Weights of a small GPT-style language model, trained from scratch on English Wikipedia.
Size: 10 layers, width 192, 3 heads of 64, MLP 384 GELU, vocabulary 2048, 3.75M parameters.
MLP neurons of a small language model. Each row is named by its layer, matrix (up: input weights) and neuron, and shows model dimensions 64-191. Each number is 50 + 12 x the weight over its row's rms, rounded and kept within 0 to 99.
Before each neuron's rows, "fires on" lists the tokens most often at its 100 highest values on Wikipedia text that the model never trained on.

fires on: "ed", "l", "ing", "iz", ",", "m"
L6.up235:73 49 43 39 55 76 55 38 54 47 58 52 48 52 40 59 57 46 41 40 49 40 44 51 50 40 41 61 38 43 41 59 35 46 49 52 35 44 07 32 52 59 40 53 61 78 54 63 54 58 29 52 62 58 46 60 64 57 42 54 35 56 35 54 57 60 50 32 35 40 39 35 81 30 55 29 48 64 52 42 54 60 55 56 42 45 55 28 54 72 53 71 51 43 34 47 54 62 48 55 72 54 48 40 26 47 38 55 43 53 73 42 50 54 56 70 56 62 58 42 52 43 54 72 56 52 61 57

fires on: " was", " name", " bec", "fer", " be"
L3.up320:59 48 62 62 57 25 56 51 58 55 53 49 39 68 33 42 38 68 54 45 55 53 69 55 54 63 33 26 36 55 49 61 55 67 55 51 41 48 64 44 47 32 47 61 51 60 27 64 66 33 33 51 60 41 56 43 40 47 42 74 40 37 47 90 50 34 44 59 49 46 52 46 48 33 52 46 45 60 41 62 41 58 42 46 37 51 23 54 58 38 17 55 63 57 40 43 46 43 36 47 44 48 62 42 46 37 52 46 82 31 75 36 35 60 62 64 52 61 52 80 47 50 25 61 38 58 73 55

fires on: "k", " camp", "on", "et", " K", " be"
L7.up324:60 45 39 45 62 54 49 29 50 50 27 33 31 58 28 49 33 53 53 39 54 70 41 54 57 50 62 53 51 44 57 40 58 59 38 68 43 64 17 64 49 70 67 54 51 59 46 45 61 43 42 27 57 49 32 40 38 60 57 46 61 56 38 39 55 50 54 81 62 56 43 71 71 52 30 59 67 41 36 53 72 34 72 72 31 54 54 72 51 45 52 55 59 53 54 37 57 50 59 47 52 51 67 38 52 48 38 53 74 45 45 41 41 53 53 69 70 32 45 58 62 44 62 64 44 35 50 57

fires on: "th", "nd", "ir", "rd", "ty", "202"
L7.up358:30 38 53 58 32 43 49 49 47 45 71 67 53 50 37 52 64 49 27 50 51 51 54 53 47 37 53 29 43 59 28 64 52 48 52 51 27 72 39 52 68 59 37 31 32 40 62 63 44 32 55 40 28 55 56 39 36 45 39 60 65 53 52 39 74 26 58 39 72 29 55 32 56 53 52 55 60 53 55 66 55 50 63 30 42 72 40 50 76 64 50 51 68 76 64 34 49 66 38 45 43 48 40 62 44 49 66 50 51 57 31 42 43 41 64 54 40 62 38 45 55 59 51 49 32 62 52 60

fires on: " year", "th", "m", "ther", "el", "ash"
L3.up158:38 55 61 43 57 49 55 72 37 54 63 52 48 49 37 44 49 67 34 54 44 64 48 57 44 59 22 57 77 26 38 53 47 40 12 44 51 27 65 62 52 54 59 56 67 67 46 44 48 56 49 75 43 55 51 47 36 34 43 51 40 48 78 42 26 38 47 47 47 43 48 51 41 46 56 50 52 64 61 50 49 34 56 62 59 54 45 43 70 32 31 53 21 70 54 54 38 59 60 64 50 18 83 60 44 31 53 40 45 43 57 51 52 65 69 47 52 46 23 41 55 51 56 57 40 46 47 55

fires on: " of", "re", "se", "ious", "°"
L3.up352:45 42 59 65 41 41 73 76 77 30 55 64 39 34 43 53 50 70 38 44 73 61 53 36 48 56 59 49 40 45 45 53 45 28 53 47 63 59 60 29 29 54 52 59 34 38 49 61 69 45 59 36 43 30 38 35 56 36 53 59 51 39 49 49 47 37 78 72 16 67 49 62 37 39 66 54 51 51 48 42 67 43 35 59 46 53 44 67 50 52 44 37 80 62 50 73 52 46 57 51 48 36 62 55 59 37 62 40 46 55 52 60 46 54 63 45 25 58 27 63 64 45 58 52 61 41 21 31

fires on: "ut", "o", " Comp", "ent", " me", " comp"
L6.up234:57 43 69 52 42 37 53 44 69 61 51 40 38 52 47 36 45 67 39 60 74 70 62 58 43 70 64 28 34 32 18 34 55 52 53 49 31 45 57 52 54 47 29 63 61 72 15 45 64 29 56 34 57 45 23 49 25 68 57 35 47 52 76 55 37 56 27 46 46 39 42 63 53 49 51 47 41 46 43 54 52 44 44 42 35 47 44 54 48 19 47 60 55 44 61 39 40 55 51 65 51 58 55 50 44 49 66 39 55 37 65 42 37 63 73 65 33 37 63 43 54 28 49 59 46 40 33 47

fires on: "io", "ic", "res", "ate", "ary"
L3.up201:51 66 49 37 59 68 50 47 50 41 54 74 50 62 62 48 48 59 54 52 38 42 34 51 44 51 46 09 61 54 55 39 62 27 48 51 48 54 47 67 25 51 38 66 73 57 51 51 47 39 33 52 56 34 53 49 52 47 27 52 61 40 59 55 58 64 64 26 45 60 45 74 40 59 69 70 47 46 35 66 54 37 41 45 48 43 53 56 44 64 44 38 32 40 56 59 45 48 54 52 31 53 41 66 50 59 44 63 57 45 63 51 68 51 78 50 54 21 75 70 31 41 67 50 48 62 31 59